Part of a small language model's weights: MLP 1024 tanh GELU, no biases in attention or MLP.
MLP neurons of a small language model. Each row is named by its layer, matrix (up: input weights; down: output weights) and neuron, and shows model dimensions 0-191. Each number is 500 + 25 x the weight over its row's rms, rounded and kept within 0 to 999. Numbers have three digits each.
After each neuron's rows, "fires after" lists the tokens most often just before its 100 highest values on Wikipedia text that the model never trained on; "fires in" lists the words (lower case) most often at its 100 highest values on Wikipedia text that the model never trained on.

L3.up83:484458541494471497482436572470540459511498541495484557498513496516497509482513503471500499527504517487468537494535529468530497483489511501509542522469512526515465504501495498464524535483451525481503469492531526543535526464489462457476506485492466491476491526509501508523514486508484528496519500501508470478502472508523541479513513498505504449485469524506469447485508468445495508509511503504497531434506481500442494475501527498498488475470537507549512524512506526443492491527506496561450442531463493538499539521506513528496519511489484473503496484519524505461500537494489518507
L3.down83:479441485514480489530488487490473460461479504453498521525460516480527534485497491470528514517526489459502538475454502490503527518453524491520489488478479478450523491509509516476515518483498492494487528511497481505530504499517533475522501503505500453479479465466497517534501518454474496514492539513558509448521468492474477481506513447480537486540434482468493496511488539479518465506523528469489487506479445502573504484542507512511502494549520519516499478477479473494483484550496540464488524462489523504505482486525532503417495530479506498516515492500524479511502533514533538549
fires after: " f", "is", "ild", " al", " l", " rem"
fires in: "following", "children", "followed", "follows", "prison", "later"

L3.up269:554550494514517511502526513529555479517462490493486492481501550494439548481475480529495491479479515529495492463525500512511522463465468531480530535487551495495502498543534525500489474466454540508483510472520491486513478518490511520475491475500529525470504487503481481535507509517557499506507490484525487559448493494503497520484503470506525515479521493520524511465500467507515483487457494519439548532555468524491533506485521480494479502548499516514533480489510478481496535547494501509535514524509494485549508498502492490508438470466445505516545499478506512496485486490477516495
L3.down269:534469504583525500522473495516490528465482509492498506468491494512471489544467513516463458479506540456476487498534492487530463468477509527494512494493514524540499525497528491514494520508512523494481531493540512482520528498484527499462540516481508503538489535467464481501483533495529515534515469474542465530473513451509482516529538520506513504474519493519466495460507531505497529509483509545491485476463488484493530492514483510522503512540518455522497463469534476501487526511541501469503524495447469510525504519546496477494492456500463482509488518478482509473469500502489504494
fires after: "op", "ild", "P", "″", "°", " ("
fires in: "n", "people", "children", "espn", "time"

L2.up663:498485502509501451475482477562540468482560498517515494497450493517515484512496512513549490543507474518542539464494490525512504514506492512498531534483494487545507484504495494570486498517517509477501521499462510507513521520536527519425531517491528454506519515507522559481485461494484466491491497532509497512532521482514482514468496460461511463533472504499470499499497469501494503467468492556514541480521480511495470480518497492496493459478460475465529469471537463541499528502495490489464514528504516519521549510511478518501443442465475448479515498503507498507512509521463476505
L2.down663:480503511513511502472502513511507500496520519567531500512428507483509447521532546503509483511445536500475538524478493502506580480519501516538483487467494440532482504505481457490517498522463494451499489524471513513499517517495543488460500503502471525521493521510498540473525459472502494476480467517529503494495472498514472528455482508505448513491459547508477465547519489508459485513509532500502510485486553496508472496475465505492486503482531489531489505520498482478465468481506537474490491532526489525503521489504530499506475466493506490510541468511475472471456506525453462549
fires after: " ", " B", " b", " G", "b"
fires in: "baseball", "19", "gourdou"

L7.up639:515481463464509509467492559462491514516468461505506505520506486473501429505521491544489514554474523467523510523463473509531476454464524454501480495505494546479486477484492549491514506533538516474475556531490513447528484492501546516479511499511542514532476497463505481478501481495482444531520531529516497499490467521507463528500508495536481531466518517491507480496478487509471505479518489489499490515514490462480461474496500498518508513475473510531471469457510511553538512480478490505501527472483496540488508492487506520511490495544558510457487493504505518483506524497501475518
L7.down639:493510478532410486496488547478541542510501504529485495494477477494522490494512539494463478484483482500501514494513482482492462499498479478515518498491541530570473458508452511501483480479528531487548502487489449451495469515532518504513491464535475468463497489525496499511479490499525564517505507533522523508494503501474482480469503445494483534520423490535518500497459495525496493508483513539483493548494454491557453492524468501548521515502515495512506518516518481523517507534468508503518527496502464510496478501546510484519553463514513532476511488461509492472530516493516482505
fires after: " US", "S", "r", " Sp", "z", " Y"
fires in: "usa", "espn", "madrid", "spain", "york", "brazil"

L5.up528:500482513478504487515539518461487491525465502504521510531522519500531498489484474485489573538538509493515495533469504477475482505502501519514516490502507526523506506463515485486490557533509493510468505480479462472497489519513481494532500527480459506508513501476493528508533466507490498472521444475514484463526503508480504469502465559491464468482541474536513485478520465474516515530494528500554486498508458494545472502509511493521482529472542485437484513489451482484531530506514523482500547517515511566523508470481509507525545497501499478512500519505497519505540491487463517518
L5.down528:515506492532474488450498509524539514447530522461526497510483492504516490523540524507478460493518454529527485483487543527494486476501504482492477505481504473457514497505517535508510494498484561503503493565493509489510513508519520471445513457550519480509502516511493527520459507495492502507490536477513466493500520519568455493540491446505519478510516500475459509478506540500460536489531563480471534530466507490531486491485465495498529494514475488529487479545511508497509500519500509517565450500479529476514468537484496516500469517484482485495478502474499490476484465510508488476
fires after: " be", " d", " m", " D", " s", "p"
fires in: "before", "died", "same", "may", "during", "mayor"

L2.up770:509510459516543484523512474535528485530524505492458448515511482527486504510491486548489476495493545508517502461482494514483521480460506488519514475532498522505527487487479506529512524573487518471517499483527523466468539520480475487525482512476481509490475520471495489515514481508491471523491469503490496510450517468463510511493491518515481530489538528490513471484469536467471532474508494541543521504507482481495481536473467520493516527479483541496482471531526487500478483570540534498467489518499488499492512522500501484455478494495491500515537511486482476569518501503524517533
L2.down770:488539483497509460445531480514477524501487503493522500510503545510507513501488544526510489495527494503514493523511493466492495517470542516493492465499471510458505489506493477478507534535494497509519533528484527472531507512454476487550506506524501468518505483471491465477471509528438499499541460478477474503446480504514489477510489552452504481533494562507479505461495527505487514453492538506500457443509490501506494470513472508512537463522515535475495468559507536530517547513488539557491504519457492525533509492478531525522510521496477458493532466513477490519472474499498466504
fires after: " the", " w", " first", " cent", " comp"
fires in: "well", "then", "time", "century"

L5.up941:472462490531537500481495508508491479498523476504479442520503496481495550464493464537530530482487443553499544440487497478523497523470479504468550486543455507559476495536465511504518467493496493513517514530456522462497532528498506476485502536472511480466437501540483530515523483489464519482486507485494492507483488486481514524495486502501511466490475515499509485529502527519496460488467518531467517541535450521535487496471517481499499515506471516462501513456495482460484558515454528474492501469476484522516520527454488483486458506477500493452474521499503479479527491499459528498
L5.down941:501503494426524479482501472458458473506536563470496504508530499483564513497524472484532515466528538491516495535506528466523489486511508470508471492520464515487470505492505508513475551525501536481471460499506475521511515536523503461481463464499455494505517506506495513507497473484515506498516510518463502572571524471556511502510510468475446506493481478496488520525542494452479521516535498465459496481481501502466490511526470519511478525510464509507498483478531498495522514500481484469508487540523485517520489515487489501519525467470527488500505512529511467547498549499533445502
fires after: " the", "ollow", " f", " s", " P", " Cl"
fires in: "there", "following", "two", "same", "river"

L3.up229:519465500493508488521503509553524505541541519449493471483517484516548514517470455462467559499486517526482519509491472532470514495532456520542498515479515507533524453502490480460501539520566515532493499523496471493504476490507481501460494493493497545498497496517484515521517506429506495518508491490485490487500521496490477502502484472541529558530484503461488476453499473524547492499507521515528475486483505497530531529479514483504506525499529504485461492443476482562467528438454522475501505509482513543527489467499479478525490488462495531539471508491511483547467512485460514479
L3.down229:529551499538551494511486485505515458506539494495513480495518505493459526505502478531494532500506532481476518496503530504512527513526494511493540494494534519527452511496516523509489487472496522493446493494516531482501482500501578497465455484521499516504504541499518488529488514527528520494509475443494497490484542467517482502486497489546484525458534466490474497522500474535452436476490443494466545512471469530498496466534453514514497551511523456512500447552525470491502485496493527502517489460524485489478500533496495495499503507467464479509456501509526495511529499495506527544
fires after: " M", "om", " F", "im"
fires in: "first", "women", "men", "male", "climate", "mao"

L2.up1013:487513489476460473495493482508485461508429529469467501519467495516505492491507491521477491518452487453476493493487526498477490528505446504486566529516503462505494531462513471554505521465480498501469494521444492497497467503514482477497474494515514513532467479476530497551515445486491494503486504502479526524529514543484500531507532520501516460466500506517516525487535463440491502508485488493510525534507486527521511499493520492513453529475569532501587519461528479474526510521494486494540447518465497535504501506452505508441496484498507507494508501516532512493498512545555523477
L2.down1013:465513504440514458500485482475561498505486516508471499474511480517494523552520505502489495516475493471485493521490484521504463484503472480485474496493495463484495544502546489496551530498487503513494481499517514500531500502497471497527471494529534512534515484490464493516511441551492464501524505485483511507495483538518459519543497504529489476508503461540477507493540495487497492497498508524495487458504511488514513534525523520503488552485535557482545503536521509503539508478490534538504482488521510496521543493511473475479495471470522471457550506508513474465537497518547502508
fires after: " H", " J", " h", "d", "t"
fires in: "high", "highway", "japan", "middle", "secretary", "mclaughlin"

L2.up775:488455510522525517509492501498527487549515547521489524530527429511521562518470495509490501490477497491524506542476511521464527519464493485540505520514535513526470521511539476527475502537497502463523550497497544498484501510479530458531473520524484503495527514549489498512516441509472518487502478500482466499483467516477481495552465451472492513491527485483474486513507465512540492473474493511470518507492507469528495505501475503508490490511524518495517497522506532471497480529456441517521509504505537513495547493483505515528488498534524484495457502455487500534532515534525572520
L2.down775:502504483508486512488477475512538495493479513504504453477468504518496480503525550452522524497451459490521490497540504523477515505502507498517570515528500512502503512497507549512546482553534480508496478531479541482444537475507495469492500496534472515515482478537503516500528474465487484496495538556448528509512462475502471481499496488473503522530465519484511509478471498482540491522454495515507509515462531490501508538483481471511489489572488492479526512504475544492458484514459533522528490501484536490493500530455495504512450491501527519538508463517491500506508480511475460516
fires after: " f", " J", "ollow", " s", " act"
fires in: "these", "following", "same", "jia", "fish", "actual"

L2.up5:506488449513505501510500516463517520484493535492434518528509490500488523509502483492493526522462528502508481501497489509489462458511506475538551491517492498545553482504492438507520488453497485465498495538498502522454513521503528537506498490503521517485472450468495500555457486524464443496552506496535494446556499476476516470501528499482420478474514517534484499514538481491484502492501474442474510511522482523487505473488511484539478487441524492497494493494464546520548569500489517516497503538524493520518535515533506545524486485496486517529486533530508493509545484479519501464
L2.down5:510476470497479495491531508495521497490501508476506483511509519542466481497479498465454492482521524517541517476540511533484479532490490431549519514525475513518564476484515508513462491514530532456507497508525476503490490508473558487508571478512489512438482482506525530536484526528503499517507474490505472486477471467478514436511501498487467489481495494485467504507506518512474511501530515476463457492492482500483497503477522485512500478467515508541530492484531503515524464516471483517432529502496476514482499514489522526517507503462464512488496495497504471552537466502489507549
fires after: " c", "th", "ep", " up", "C", "op"
fires in: "career", "upon", "athletics"

L5.up147:508520479522485505517494491493519487506492491480507528493548503450495488542511511483534524495460549488480490471480521535508505472488532477468510495457498484497472466526505468504510478481481537522503516513473546469507499494508532502528469473485494522461492547496531477461530517509491493507443487487520472465499468465483501471489491512490559498513503558504534480467441509507501535534491489532502489503477477509463531460494540498493567497493522480430482554521499504479492481500485477518495522572513479492505510529485524505514510540494494496567523502480524491441494455517534530457
L5.down147:496514526494498495506472528536462511493501512516511529503473554488458482500497508535525501506483490501483506496495536506501520520459501490488500498475520516489511504478484451496471515518529512492486545493521490513493510460506456548511520518495467450521509544469513565441545540505507511482507493492462463526485532479515518522486478525523513508513513449518464529475530482510492489518515490476492496494492543477520517499468515519517524490467508474498485464491515466526470518497433486479499497479522513553463467458535498510528492504466434458501474475498494506526466513489431509509
fires after: "ver", " o", " s", "ber", "er", " f"
fires in: "several", "of", "old", "such", "numerous", "different"

L2.up40:493493536534520522495498561509539490512469509484483472512483474518447543530482455527496487504501497465505493488533524508480447493513506480495481501507492539515520486459478518519454453480491467476506492466489506470498537525519502523458492550464540545503524531513487517483468503497500488478512504531464515474499496482456548510496513475503488503495517519512500478492493511511497479511496530545477479495454505524439501507482494478521531511475495534439528505452531489530501531494527493457521534548494468519539499482463482502508483510489500540476527527508512498521525471494547474469
L2.down40:489492527497489518528476490538497454493547518477555467531494557472529473499491500493497497470520486504493480536508444490481473512476485523499528530515527494509521532467493499467457506492551506495482512453490452489518493464515495567468500520496548461519441486537507521449523494466512526480530504517504445518501483496533510511476518510441511543492512506489482518544477486484485526477483533502511510563487518531463531494506524488463509510475484506521454470493489474519479527506509531517491484497495529524513480482488462520473470484503501519524542493510502483443535495535474497525
fires after: " the", "opul", "un", " V", " first", " The"
fires in: "there", "time", "population", "municipality"

L11.up723:519464493501487500486523443497500473522489501513545481462524497506532509531522483484533508495526519522503523507525516513506487511479481515483441512512496527537537509474519438521491533525511498530524512460487521527485494471511504457505485545522504471507442484538506497476488515513490535485549520510481457485480507483504496507530463505534454479466525524460448507485487473453510496492520496494499462523500467503518527466520452534510510525531543496469482548505496496470491524488490569507485496496462492473512502504518527493495513507494507497475514519483543497475472417519494525425
L11.down723:484516471472455491519507545494511527482525479513487453543525474451511489518475517554484509491533505513525482486469492472511504526502518498514482474489496477464474510494539509470498493498485507492440502533478473490539499494495504495459520480498488504532481532477475510504532452534494473468508490479556516481490507504494479472489501468474546484516515497522518504514502540537529470479508526480539516484470513501434491559493536464478526496547519528524480494487506463537513515493481457485506510505498489503474550491503487491466492479511518492508479493482474512536551533493528511538
fires after: " the", " m"
fires in: "then", "most", "made", "first", "only", "state"

L3.up831:525485499510437500491519466525516546528503493461510519481526462519545534473527487477485485516475509506520497482531526510517510492504471508495501500509525498515531462529488506524468503500527503513459489498493522493514491518488448490474470534535475490516491500542476501533471530516461493528457531535472469488463517475496496494503457480498528513515525493470541463485481509513515491566547482538494538535484422499504466460508472513486480530521498472461503461494478508466505528493510453511519519503518489480512459473530497501478508489489493511491517511477494497507475523512496451442
L3.down831:536493483520518514536486484468524491491498492500506513466506540546520491500489504535460499527494491497497517494489485501472508525536468474484515490503470506518439515521508465460543482443504491443483467510539518487503472506529491521501509484472479535481502507490510496466523504459479482528430492518476515529509516494497493494527496517536521500500492506500431488512489499506487492485500516537488505480468576459488507498477513563494510550530500486496536527494456509479515512481512518442480524522453465479498524500492441510485491507487516533506523488499544500531497503526507509494
fires after: " T", "y", "as", "od", "t", "ision"
fires in: "time", "type", "episode", "eastern", "film", "radio"

L2.up42:513482525530501515530496471496511514465506503483549509481465465487494514515504496509523501460478514501473450485555511473480489508471502509489519502518509526533503478474490488435477506503496505509544447544537508468501484511509474477453497473503486509482512464552506517481526511472528482479480467494499470493469504545510464527500507522543475541549553480458502524482502496535483502490532511543502485507484553496469477497503508516483503509492526520525520510490479578535480532511463450502496508484518486472496577479537490490489516493521483488524504503522487538498509476527533502481
L2.down42:518487500504542541537470470486493463541498502488502497538487512550510453479489495465494536522481523508509465538499535497492482484482569495535475498489464523511494488478509492493462518489550519392534502493532545517531512475481476512494515475525472464488464495497504510504506497479489499508516541544513497475440512466470507477520512500495528463507462537511478534465481485533484469518507502466487561495500484496526548492454486492497496525514466463524482476478498475443527459481528528491530520501486438473489509522522456509512522530506478489515495477512481505477460530504542512511
fires after: " includ", "ik", "ul", " loc", "aj", " us"
fires in: "include", "like", "local", "use", "major"

L7.up696:539486464484490482506501531514480466520472477533505521469447480511491503518449471495499461511487508544464545486502530494514519458490504496525535541528487474519481501471510515500501492498507481511482519487554502565488499489557518493528504462532543462506496474515501495513498532471491534547507427495511474487473526529519474522518508517482473526485479507468521512504493483504520476502420505514480452456481528492460495505517487513485509471537452507501509474527481496514510510454491515500548492511471515486471509528530493467489491514508493481501526551484472492459511517516501486467
L7.down696:461554520491512536474491536514506552473493503458486485504516510490509522506474556489502507501467478530510475514512492453528560503524478536503483513480491503483545505540503461517475464492477513517507509519496484499501505493473490494473508517482471494515492528519517496514498502466534525500467521488470481522492508491513551482489469495534495471473512512492527444514505454538480482548478481511518474534520467476526507520485492460498487515461552498494511495475534493506513490500520538502505513467500512495504490483491533509509494531478483483487482465509527474479506506537524514558
fires after: " b", " in", "ong", " on", " At", "b"
fires in: "the", "born"

L2.up864:470507544510502501494473450482528460522495502516513562531523493497513551494465482492482486463522475498562468505509439479514488487481529513508504511477534495489516496506510447455482468475487482484501490519527498524477477522495521490504458520488532507530486489490461517522513480483499528468492520502543449503575496467483557485469453494525529474484488551502521513501530520540534506516517515491510483515491528516471467539518470469488524500526524481486494470507531515490490518534498519524519531468544511531524515497506477507537509458482473467541505525484506499501538510521493503495
L2.down864:484503534510513484461522487496536471482447514535506528456526507532533542511513446522486479480498480538508509485525455511545502517509496507530528542462479528508479504502490512498516435555521474551490525482463491466517514497501491517472507505538509478544476509460473531523487515487518500527520515483509468512483508488487480429475492499549498488502448528481499515526505503512503538501463500491524471499504477486474514456459483494523522485515519503451458479503516495488486533496479501492497491475519508496504525525505494537510496488508518502506510555487496515480551514535499496482
fires after: "um", "ild", " F", "at", "op"
fires in: "number", "children", "french", "people", "illustrators"

L3.up256:520485511514513507510481508504498495522552499503464578511536460481508505476522513504485516514470476528513518474483548520493523502458469471518470489460469535485504458527502489525526448492506487512570503462516523506492514538506504488499510515476480485474465506546509511484483483510521513504488513543484518522452528466468501471506474449430486520527519526499502486499561552480483503535514507502470533495501492515496495469474495535497492503515499476462517518503485494491502508526504535509466486493453473497509518450489511508531502513550518499540510454521541461512475483493515466521
L3.down256:511539499502496546487511503474518483537481495488547450489488499514543534490497542518469509529465513512510437457525481474508465482503482452519515465489505494501511498524491500507526490522509512534522472468481484490524483531501502488511526502501509515543518457521485533506520502480508508561562477489499520483442483496471476486511483509511510532536503518466484499508483514490505482558513493495500497491493524483547458465430496502496475530508565535506503496512468490516481526473476539509460482508521488465540471467473506530509524537510424478489509500480472511506476535495536491526
fires after: " the", " be", " Y", "ollow", " The", " was"
fires in: "then", "being", "you", "following", "also", "only"

L8.up812:512502471448504476503493464500533467499486449488499522483495479502510507530476548513495507497513492498529504524483488510500519461445516504520490524514504512514506497512558510502498519530485533504518497486517483529513499516472512493445480521496503464486430533497448481511438508535499549516507532506488499498488495508494511510523493527479460550501497508532466493519529492475501453508489517530485480464459509542489489496519497492466463510497531524551482451477500466491542517506558516496443537536476506578498491540498528504485494514513516531484509444499503442517542499452531509484
L8.down812:519508478486503519476476489483490486486498525494518480533501528478520515495491467507477478495547464516472542459483480533530466488530441501578538483490494501520472491479504486487514479545509544507489533529516539454528553505498494495505499527481538525536476518481479515483438545496479476477497485520481501486543494505485493509534533452478508515544508487473539472537485494497471501521521550477489521521512469518483485487532486497505479518500483521482471501506532503479503521479502494520521467515464489468484465503482477506510536443523492533461505504479464503503490505515525506508
fires after: " he", " she", "he", ")", " He", "'"
fires in: "was", "is"

L2.up554:556493493509504481494530514495515534466505513506497500512514519503498452509522493500482540494504503500478502486468487502485485473440487531485517444527504437552532498474509502477451493533499500519494510578523493503471484543538517466477501507428499470458494519463487465503477508526485516531521496487473456520541495474482468477517491485487504521456495500511516498544486465489480472547469493516452492530471533492483492518526517524452499499456460501502492487530550544545463486484532478488496496485503507500488512497470475496511537568480542494497484535498540532488468514440517516540
L2.down554:481473512485474457497483499489553499510462469483466466499527484516469497494459537455506537483469533472488511500510544531481509492517531513513487520476526539465500518505486478496512473519446499519489513493491502482475540497448479492503517547494532479510503565524484523503524508512471492526485452523497534493497487490510546510496467460456492535442556516478496548528497494464507459503492478491553505506516499494511523524492470509472512524537516482483523441494433477491506443519502455498533517536537467523486510542494511476522501486512526532491519538501498512461491521517497462533
fires after: " S", " th", " L", "-", " he", " to"
fires in: "than", "san", "santa", "las", "southend", "juan"

L2.up81:524464485517484435446484538535479496543479507454461522490480477454537491470513527456506519511521473493506501493544542525449517518505487517508480540532505503524486427475533481490497523481506496509528533477541526495485467481505447497509507500508522519491531512516491508495510539498532524457513501478447473490502507513497502530527478476509497531508509488480505494459554477464484555512470475515497521500538519506492496525470502513522524472499488540506458488453503531503516480505525488517528542523498497489487528497481469488472547479484495541501491476459493475547526484508478502535
L2.down81:467456504494456497517484441497497457495510495496493499524521551508532540498500478480495485497524521483501523499474492528440543489511560484494535517469477514519502496481498544502515472510492486486540537482467475566520498480549487527467515535537541515523520517468502469472475484488501504506472524505487535510427514526521426526528517501532477532563520512495511490488501468467547506499520489511474472498482522494526521515463482495496539517467510521483470518479513478477484504498502471444523481512500516509497549493504485467496475506509532520491480521480555521505494528509488501474
fires after: ",", " L", "om", " l"
fires in: "and", "london", "nominated", "lou"

L2.up546:511485525482484515535484540539514511511512481476530556536501527494477454483526467512499473509505503447499495512498551507515470520537501463541515511456475494508503492479539518447507507520485524475504485511449539498491464489492489491497474507499525456502493481526476502508500540534495503502499495450513481475502520537486494487495484488521528485480494524460540491499491518525517503492487486576505496512547520521488516497554522538507472449470522560462563490483516465506532497507518536486541479520487488509473503491478478455513490506466459523510471496494518480478506478528489469497
L2.down546:489502527472483539452495546528503507476494470547496544514510497554473482492511492480483520533489544523508492511485457505489496450514520535477476488502485500479505528475514490470516521502499518467521544525485493525521510502518454479517516504504539510537533531507442470498465455485517521513489523531514477515498528503542531468454538516470486526485468502510506469489478507494517460471505489487521532475487483475545492519510521501496522479492525466508531478497543453534497443449490519509481455507479524524501507521482481511501474537508532516493497469525447498522482506503472508508
fires after: "at", "ur", "il", " T", "ect", "y"
fires in: "theatre", "leseurre", "military", "tennessee", "detective"

L2.up514:522521548498504473488490485499511494514533533554515501478483503488557460489469529497508488487524515526503488488455548520522488525484473471483488492521490510503467458463466475543502518529478544524499504517480488545508498517528509511518483518487493474528479514504455536467537479447495509505498513526503487491487533480506479500496510526516462509515474512555514512504516484455523481564462483470476506517477540466523534510507535504527475464499466486489505486471486474497475549508471493529507503468489550462515488508474474482480492527495532501521568497479472484557500516511514485544
L2.down514:471471484548504474497489536502542487509471516505472491480473510516523472505544473523487519549556532484483481484483501456544505501515502520517470512495495490546534510499556489493493494474482517498451502507481497507527521511511492520501539483496475512513537493457520502501537520522513549492509505498458522451490481502506475504452520494462521503506465539552543458462480524548491511526511477461490486529498504523525488497516460507500518488518531522509492537431477480494504496504557568531510504478475462486494503535504496529486489525540492478510468500489501507493507486548524476494
fires after: "b", "t", "igh", "p", " b", "ock"
fires in: "highway", "the", "hockey", "baseball", "columbia", "philadelphia"

L7.up338:520504481474469517464472470486520528548487502506513485498507489484464513538450549513481513493516546538486503517506513512515505501472507518494504490484481525512505522509510478465467474492488452525457486514493455502508503553484535512551505521509521504494508535527525537506536481489529514542530501493500550482527519522485459529512519473512481532526545498516494473507555551519489481489469473465526549525529494500494522525439511463523484514498520498526491455516516507500469470492484496492497498512439504480519508488495485511540515521483518516426492499433486506465480493532503522501
L7.down338:509453538496440500471525463490497489520502515486535486501465490512495539477513478456505520474493489526508493510477496513497487485527530514511565505457481520479512530532448498489473500486507554503545555525495472499529532511477521468506527504524558493468535507522473522463515540506521516510532512541503512497536461491477506507518461528483495488519550499494497512470500505494447515503517467496401508521517517476509481437522537511516524525482496487496513496461500515545518493535505474505509494505470533486508530466477518489531492493481475518505501501514482505478481470527484464538
fires after: " one", " m", " sy", " d", " r", "om"
fires in: "of", "made", "system", "would", "did"

L6.up325:511503506529495461513485510469465530512489522450495492498477506517499473563536483519440514489470513511515512540518497532460485481462495488537504505505488497502501515465497493442544493509498525509530457494505512563516498499484468515475514517489524487476518496475489524525468526493520515506498498497504479488532486508484471478493494478536487497522484493501477536501498525479492473524498498529474512497509526481523544484477447542482525472499467510503497457466477511520510471482509492469558494556503508544502530496504486516485499447483535504442525497530506508457499484512543493488
L6.down325:498475461515529493512509489481513479486484533477537504502485513474521513494462497550522470482512544467500490488528516518530496541455513533531551515469478442477521509473471510488498516481483486517484477504543480509529528500459528476474455490503492496464519475505505504468494469469484529505517547493496523441500511495477524513468503490557494479528470510485511506510515556488468489514454519521513497511535480457486488446497515512519535509503501471514512499540491444523538493516513523525501484487519475545519501470517529522496551461535544531465485519447483514507455506526539519507
fires after: " n", " e", " w", " N", " s"
fires in: "north", "eastern", "south", "southern", "west", "east"

L2.up791:497539472533477477485480520503507520507523540474531500466500499497515479500484483455498518526512491509493541482549507550521474475475469511532536509477497495541492467499512517499488513485532520517501499496503520473454511494489521513485457496497468506466546498520494469487484463542527546486512554515470482497459524515473483513471494497550532541530488491464481532481473515513483499517503498532499552545513472504481521468520508468507465553479520498503448555497486457522528508487486522502502483522519486549530478487521545507528499517529513479470440529529514527519507472439469532499
L2.down791:506535496497458489510495515543514514527545475500541534498503466482511497508501490486493538539542514482500525471542500557519452487504474514497519495492510526535481477526511508459507512461531537554474485542475498486465527488473522498495470507485512518489503488490513465480503514489508546513509521489474509504462508530475495508457483473520548514542478487511474550506519496476473484509521471517508561555501452460515525494523513462519489530494523493459466527458464510541511471506525519513485487543518461482526448476522499514524502519492481499500512508510493513481477495454480498491
fires after: " the", " F", " his", " S", " The"
fires in: "first"

L2.up18:495477498503484454510511464496456489509494517537472517495522498469473455519444498502492522545503532519504517499510448526496494483473515506483495504492477500484508533519481474483477494440463488512531480539510503521491527469524550526529509470520493475523444474537464520532513467516484507476517522513466512481520508506469520505495507547551536527550454500476494507519524476488516540506476488531516492475496529493508515481498489537493463490517501461542523553503496499536500526490508473474486514471487503478483471475504539501460496478486503460519514533556513479545471473509528498470
L2.down18:458448557475494529496555520485494505504540513494520517481513506520468491524514483523476545516485534522479482470497515478554487551504483509478517527480483471476507481467439470477498475485510496494530445536531487521489522484503503550524506482500483461492496503520485516522493516487484492505495479513518475529524543513513520497505517528478489501496522511471514487486528547482523479504489468477550498506493501486497439504501527543530486517451552481515519494496497497435493481491495488555496475437475462470504487500478559521440517523489475496502487541499495527498498507508522450496
fires after: " H", " ", " h", " r", " l", " D"
fires in: "high", "highway", "rights", "29", "31", "30"

L2.up215:502509522475500501492512426492531492468503529485518534485501477505516521513498469526474533466474513485497498474510483507481472502506525502545504522516521434479524519481502501469484531507456512453542478491487532467495502481515532492500522436511485515493503495508494470538528449531503499491521490454458498513512509474506486511500485519518459524515512465529503533489486483555521498503479498485508479484495492473485479461480472480468490503465554506518514558502518492484535497511521519488479508462546498511472504493524500491530501509564535535493484555524477465541479522474479515471
L2.down215:442497466467452472497459533515470492492542489498478500490514493467465476482487518492510451524479484480542529526523510496465517507520480507534485489504445531491497451461489489498477479521519485503534495551480512482532519537531485481480430542518525524481488491467515539476483534520514515506512493507491525512514481529537478531515523491497531512510517516524520435506518520474497504506550462495461517527471506486489540525508521527502483471520504496490502484486552469529514502505544462528477533511476479469486491501551484471504507536485510506501514503502516496503509454555496498522
fires after: " c", " app", "c", "C", " w", " J"
fires in: "career", "coyote", "appointed", "appointment", "joint"